Part of a small language model's weights.
Training: a variant of Muon for these matrices, 217M tokens, 3316 steps.
MLP neurons of a small language model. Each row is named by its layer, matrix (gate and up: input weights; down: output weights) and neuron, and shows model dimensions 0-63. Each number is 128 + 24 x the weight over its row's rms, rounded and kept within 0 to 255. A neuron's up and down rows have the sign that makes its largest values positive.
After each neuron's rows, "fires in" lists the words (lower case) most often at its 100 highest values on Wikipedia text that the model never trained on; "fires on" lists the tokens most often at its 100 highest values on Wikipedia text that the model never trained on.

L7.gate573 [ 93  87 186 154 117 132 125 161 122 123 122 125 104 120 114 133 106  98 132 102  91 152 128 125  83 125  93 165 159 102 153 106 101 121 166 190 127 120 148 110 121 132 144 118 166 172  97  88 173 140 168 108 126 170 120 155 130 181 131 129 112 167 127 162]
L7.up573 [ 96 150 161 129 123 113 106 118  99 145 164  63 147  84 146  91 127 144 140  94 143 116 117 163  54  89 122 114 137 107  94 109 161 133 115 135 147 148 119 173 109 123 102 176 116 145 125 143 172 125 117 146 102 162 170 148 128  97 132  95  91 120 130 117]
L7.down573 [159 145 183  96 105 139 129 133 136 140 151 123 148 113 140 115 118 111 108  94 103  86 108 159 148 170 134 117 149 122 104 149 108 114 163 121 103 110 114 127 127 120 127 109 141 131 165 148 112 104 150 125 137 163 100 138 104  59 141 112 101 140 176 113]
fires in: "that", "it", "up", "way"
fires on: " that", " it", " up", " way", " north"

L7.gate585 [130 102 102 132 117 120  84 110 148 151  86 110 122  86 125 137 148 117 115 103 127 139 117 155 132 134  85 147 128 141 132 123 128 120  93 142 127 129 108 103 127 154 137  99 128 110 138 152 110  85 128 148 132  64 165 120 148 167 110 147 128 157 151 112]
L7.up585 [135 134 173 113 146  90 130 106 127 122  88 147 135  99 134 145 140 160 150 172 117 119 138 105 111  84 150 136 150 111 129 115 126 128 116 128 138 139 130 100 156 109  87 123 166 117 144 146 112 152 145 128 170 138 127 127 174 149 107 170 105 112 152 121]
L7.down585 [113 100 137 147 142 114 130 104 107 193 176 152 122  77  89 153 133 125 112 133 121 162 154 152 126  93 120  99 129 135 126 130 138 129 181  91 160 151 102 156 119 138 172 153 139 147 132 109 136 146 116 113 121  98 132 146 119 144 145 158 119 129 181 136]
fires in: "of", "his", "s", "the", "to", "its"
fires on: " of", " his", "s", " the", " to", " its"

L4.gate569 [102 107 126 143 158 105  90 145 115 145 146 137 155 136  94 127 131 115 133 172 135 114 115 148 122 173 140 145 158 100 123 153 116 149 105 131 134 144 160 133 114 119 112 108 157 109 132 130 119 105 144 100 119 138 150  74 155 160 150 145 154 150 117 145]
L4.up569 [170 167  99 154 141 122 118 118 137  76 136 123 136 155 176 111 134  95 127 131 171 149 171 126  96 111 163 140 135 117 136 175 132 123 108 112 131 136 143 132 132  92 111 120 102 125 104 144 100 110 128 116  96 137 121 112 126 162 133 132 110  97 157 103]
L4.down569 [130 111 118 142 155  97 146 127 108 149 144 131 139 132 126 108  90  99 107 121 160 147 103 178 144 146 145 123 150 133 121 162 135 125 131 111 116 146 132 161 142  99 128 127 144 163 162 118 192 111 118 109 109 117 145  89 134 131 127  95 124  92 123 116]
fires in: "with", "from", "allow", "only", "allowing", "causing"
fires on: " with", " from", " allow", " only"

L8.gate621 [101 103 139 152 104  75 107 146 119 116 154 124 105 141 162 117 113 129 167 134  76 162 142 132 113 134 127 134 120 114 111 109 138  93 114 137 107 132 122 144 141 130 143 151  99 166 145 144 117  86 179 138 128  80 148 110 154 133 116 165 177 136 160 126]
L8.up621 [140 179 160  84 168 108 109 145 158 154 152 134  98 114 120 122  73  90 132 110 141 153  94 164 118 160 144 127 136 142 144 108 127 147 141 141  79 104 145 107 149 142  99 122 114 148  95 129 139 144  93 117  85 142 153 156 155  72 138 132 100  85 138 135]
L8.down621 [133 137 116 183 166 143 152  89 144 134  78 112 166 149 146 131 143 151 100 149 175 114 106 149 137 124 118  86 108 149 111 123  93 129 124 120 127 106 163 161 139 141  89 158 141  98 106 137  87 173 112 138 149  85 117 155 121 129 109 137  95 105 108 156]
fires in: "it"
fires on: " it", " It", "It"

L2.gate577 [ 93  60 122 113 160 136 141 134 136 130  96 121 138 126 136 115 149 122 134  90 117 105  90 151 136 138 156 131 141  86 159 142 126  88 133 119 161 128 112 135  43 149 144 112 144 169 145 105  77 121 125 105 168  88  80 118 111 141  82 149 117 138 140 129]
L2.up577 [152 129 128  98 149 146 103 125  83 127 106 146 118 138 139 130 153 137 134 117 119  96  83 152  95 129 150 168 109 120 133  95 126  85 137 133 148 132 112 122 119 117 106 153 149 136 157 134 135 122  90 181 103 125 135 207  96 138 127 114 117 153 144 129]
L2.down577 [128 175 163 125 154 100 132  87 114 161 107 122 157 115  72 155 131 123 135 104 126  63 141  90 156 161 106 155 116 129 121 130 102 148 141  74 142 126 106 153 103  97 150 127 119 119 118  96 141 114 120 146 121 138 153 106 128 130 140 163 101 132 137  75]
fires in: "his", "s"
fires on: " his", " His", "s"

L2.gate29 [156 101 133 134 155 103 136 153 114 142 122 162  93 146 114 131 120 150 120 123 120  91  96  95  96 126 129 127 166 150  98 140 131 113 111 105 110 144 124  66 118 120  65 165 122 128 110 150 111 125 143 119 167 128 129 175 160 165 155 125 132 116 149 131]
L2.up29 [151  95 141 217 115 114 169  91 134 140 146 151 114 117  78 153 176 150 147 126 115 145 146 125 111 139 123 151 137 149  98 148 165  99 116 142 118 161 104  90 132 136  84 140  90 149 129 111 103 103 195  99 128 121 129 117 159 172 104 158 114 154 134 162]
L2.down29 [133 128 107 113 213  97 150  93 140 112 136 170 140  97 128 178 144 124  80  86 121 117 101  90 108 103 140 122 145 157 144 132 130 128 151 107 125 128 118 122 103  91 123 112  80 120 120 107 115 117 128 116 138 151 139 201 122 129 167 148  85 135 105 142]
fires in: "s", "its", "her"
fires on: "s", " its", " her"

L2.gate518 [137 149 135 115 122 111 116 113 128 140  67 117  90 150 120 144  73 100 137 163 134  77 115 138 129 162  49 141  89 113 179 151 112 114  96 140 143 130 122 136  87 126  95 135 122 137 157 108 135 102 125  73  98 102 130 149 117 102 142 108 150 121 118 104]
L2.up518 [112 127 139 106 111 116  88 155 129 121 124 138 101 133 159 187 159 154 113 140 158 129 141 144 107 153  87 141 140 117 153 189  99  79 126 103 103  82 102 114 129 133 138 152 124  86 152 121  93 126 118 130  92  98 140 167  99 120 101 134 113 159 153  86]
L2.down518 [156 119 106 115 148 120  82 125 106  85  73 107 134 161 129 158 139 135 112 158 135 123 142 157 143 126  90 149 107 154 127 160 131  94 116 132 101 144 123 161  81  76 127 149 126 117 114 112 135 136 111 148 160 133 148 132 145 142  83 128 128 148 121 152]
fires in: "by", "from", "with"
fires on: " by", " from", " with"

L2.gate347 [ 98 118  95 161 127  77 121  82  93 163  86 107 160 120 141  92 103 148 124 116 153 154  90  97 129 144 139 152 101 140 155 148 132  83 139 103 161 164  82 107 143 162 110 104 139 142  94  92 114 164 116 117 134 115 162 138 140 124 163 112  90 143  61 163]
L2.up347 [ 80 138 142 119 171 174 111 116 106 125 188 124 139 173 130  85 114 167 152 102 114 123 148 141 108 114 152 116 104 124 117 173 107 111  79 149 138 122 111 103 107 154 139 129 153 144 156 131 137 125 154 177 120 104 166 136 143 163 109 162 120 147 135 141]
L2.down347 [154 133 136 124 146  70 118 109 107 133 138 155 122 117 120 155 113  97 119 126 119 141 118  97 145 162 127 158 138  53  89  97 154 145 127 158 168 155 123 170 141 107 156 125 115  92  73 134 107 137 148 132 163 152 129 139  90 125 146 139 138 113  88 110]
fires in: "her", "his", "their", "our"
fires on: " her", " His", " his", " my"

L2.gate533 [ 80 111 131 154 133 102 142 166  96 149 129 136 121 135 107 124 113 155 120 125  70 146 127 153 150 124  91 118 127 146 120 127 114 125 113 149 148 158 100 114 108  57  97 135 149 135 163 106 141 119  60 135 125 128  78 167 131 147  80 128 127 143 116  97]
L2.up533 [123  72 141 183 123 130 132 149 131 139 114 183 155 166 101 117 131 137 119  92 107 101 111 169 143 137 106 128  82 161 126 114 127 106 154 134 132 116 128 146 102  81 118 147 151 121 144 131 133 165 138 123 115 130 111 160 121 150 103 122 113 153 123 128]
L2.down533 [114 124 109 162  78 107 140 138 141  91 122  97 106 121  93 117 143 133 137 111  82 114 115 115  97  94 118 122 108 122 159 120 133 138 131 118 159 163 108 127 101 103 139 154 131 109 128 112 144 152  68 140 139 152 124 160 123  99 119 170 112 151  96 134]
fires in: "after", "following", "before", "to"
fires on: " after", " After", "After", " following", " before", " to"

L4.gate403 [156 119 122 134 118 107 140 160  53 109 141  85 113 127 161 127 129 111 106 161 102 117 130 155 121 142 108 143 104 119 146  57 139 120 176 155 133 128 133 109 123 103  94 131 137 161 128 125 143 144 138 146 127 164 141 119 154 158 119 123 104  92 131 144]
L4.up403 [128  87  97 151 128 113 145 131 124 136 128 104 149 131 163  87 147 157 128  93 115 191 126 133 124 164 144 146  77 162 162  77 144  95 149 159  87 128 139 137 158 155 107 130  96 143  89 120 120  94  97 137 155 135 149 139 132 153 124 111  91 150 125 164]
L4.down403 [137 142 122 116  99 193 135 146 120  92 120 108 145 118 155  74 132 108  96 137  96 159 165 133 123 147 157 123 158 128 140  87 141 150 110 137  98 134 104 129 175 108 158 169 128 120  95 133 121 133 142 129 146 127 144 113 146 103 122 152 122 130 144 135]
fires in: "on"
fires on: " on", " On", "On"

L3.gate441 [115 141 144 146 125 102 157 100  82 130 113 111 144 119  70 101 142 122  98 105  76 144 165 150 171 135 132 144 128 117 106  80 110 113 120 111 156 161 151 177 114 117 128 157 112 141 137 128 203 127 167  84 148  96 125 163 119 121 132 152 129 145  96 103]
L3.up441 [102 132 115 152 113 141 124  69 102 114 106 136 115 125 133 154 110 170 126 120 116 124 135 137 148 115 106 122 103 135 102 126 116 132 132 121 125  79 145  86 105 136 149 193 146 110  74 126 137 171  96 136 123 158  96 152 156 129  78 116 100 127 124 158]
L3.down441 [161 148 104 139 128 172 134 124  95  79 132 127 152  89 144 126 118 133  86 104 113 157 162 121 133  94 136 115 148 128 112 150 150 144 139 122 173 136 126 132  88  80 110 136 158 138 125 128 188 124  99 171 134 126 162 124 106 112 134 185  69 135  96  96]
fires in: "when", "by", "after", "before", "of"
fires on: " when", " by", " after", " before", "ter"

L3.gate553 [116 164 151 146 136 132 165 122 122  89 132 102  99 101  94 139  98 171 123 105  98 142 169 141 170 131 113  87 120 153 136 170  97 108  96 112 114 129 171 106 145  95 112  82 123 144 105 177 111 136  86 126 148 113 153  94 144 158 115 153 111  85 149 111]
L3.up553 [121 137 119  95 137 116 147 142 125 123  85 137 150 150 157 123 163 140 126 172 138 128 122 128  92 144 119 112 103 153 109 103 129  63 116 150 127 128 163 160 112 157 123 144 129 139 159  93 118 128 168 130 136 158 116 149 152 167 149 107 116 167 125 159]
L3.down553 [157 146 110 154 157 116 155 165 135 106 134 103 119 104 165  89 118 141  98 148 148 163 164 126 155 136 172 113 149 117 161 102 135 109 138  99  89 105 181 110 168 138 134 183 137 148 157 169 117 152 141 113 153 163 135 142 117 131 138 156  89 110 114 102]
fires in: "on"
fires on: " on", " On", "ix"

L7.gate293 [132  92 151 152 109 155  83 148 107 138 172 100  96 125 130 149 121 159 144 146 118  54 144 131 119 111 124 181 142 133 142 115 141 149 138 154  99 121 130 196 148 174 161  92 129 146 124 120  87 136 144 120 108  92  91 138 118  96 121  98 113 161 113 115]
L7.up293 [118 112 124 147 114 119 141 111 135 136 119 141 127 162 119 141 140 140 174 123 117  86  85 128 133 128 141 133 112 119 115 100 128 106 146 145 122 144 197 122 117 131 148 143 127 134 107 162 111  91 117 102 150 109 121 138  87 148 150 136 135 156 128 153]
L7.down293 [ 98 143 139  72 154 129 149  60 129 130 140 139 152 148 100 143 128 126  82 103 123 116 127 137 135 118  84 112 147 152 126 135 106 115 156 115 117 118 127 110 114  81  78 152  89 135 139 148 131 144  87 107 136 139 169 110 139 138  91 118 127 153 151 130]
fires in: "s", "c", "ave", "d", "jr", "m"
fires on: "S", "C", "e", "D", " Jr"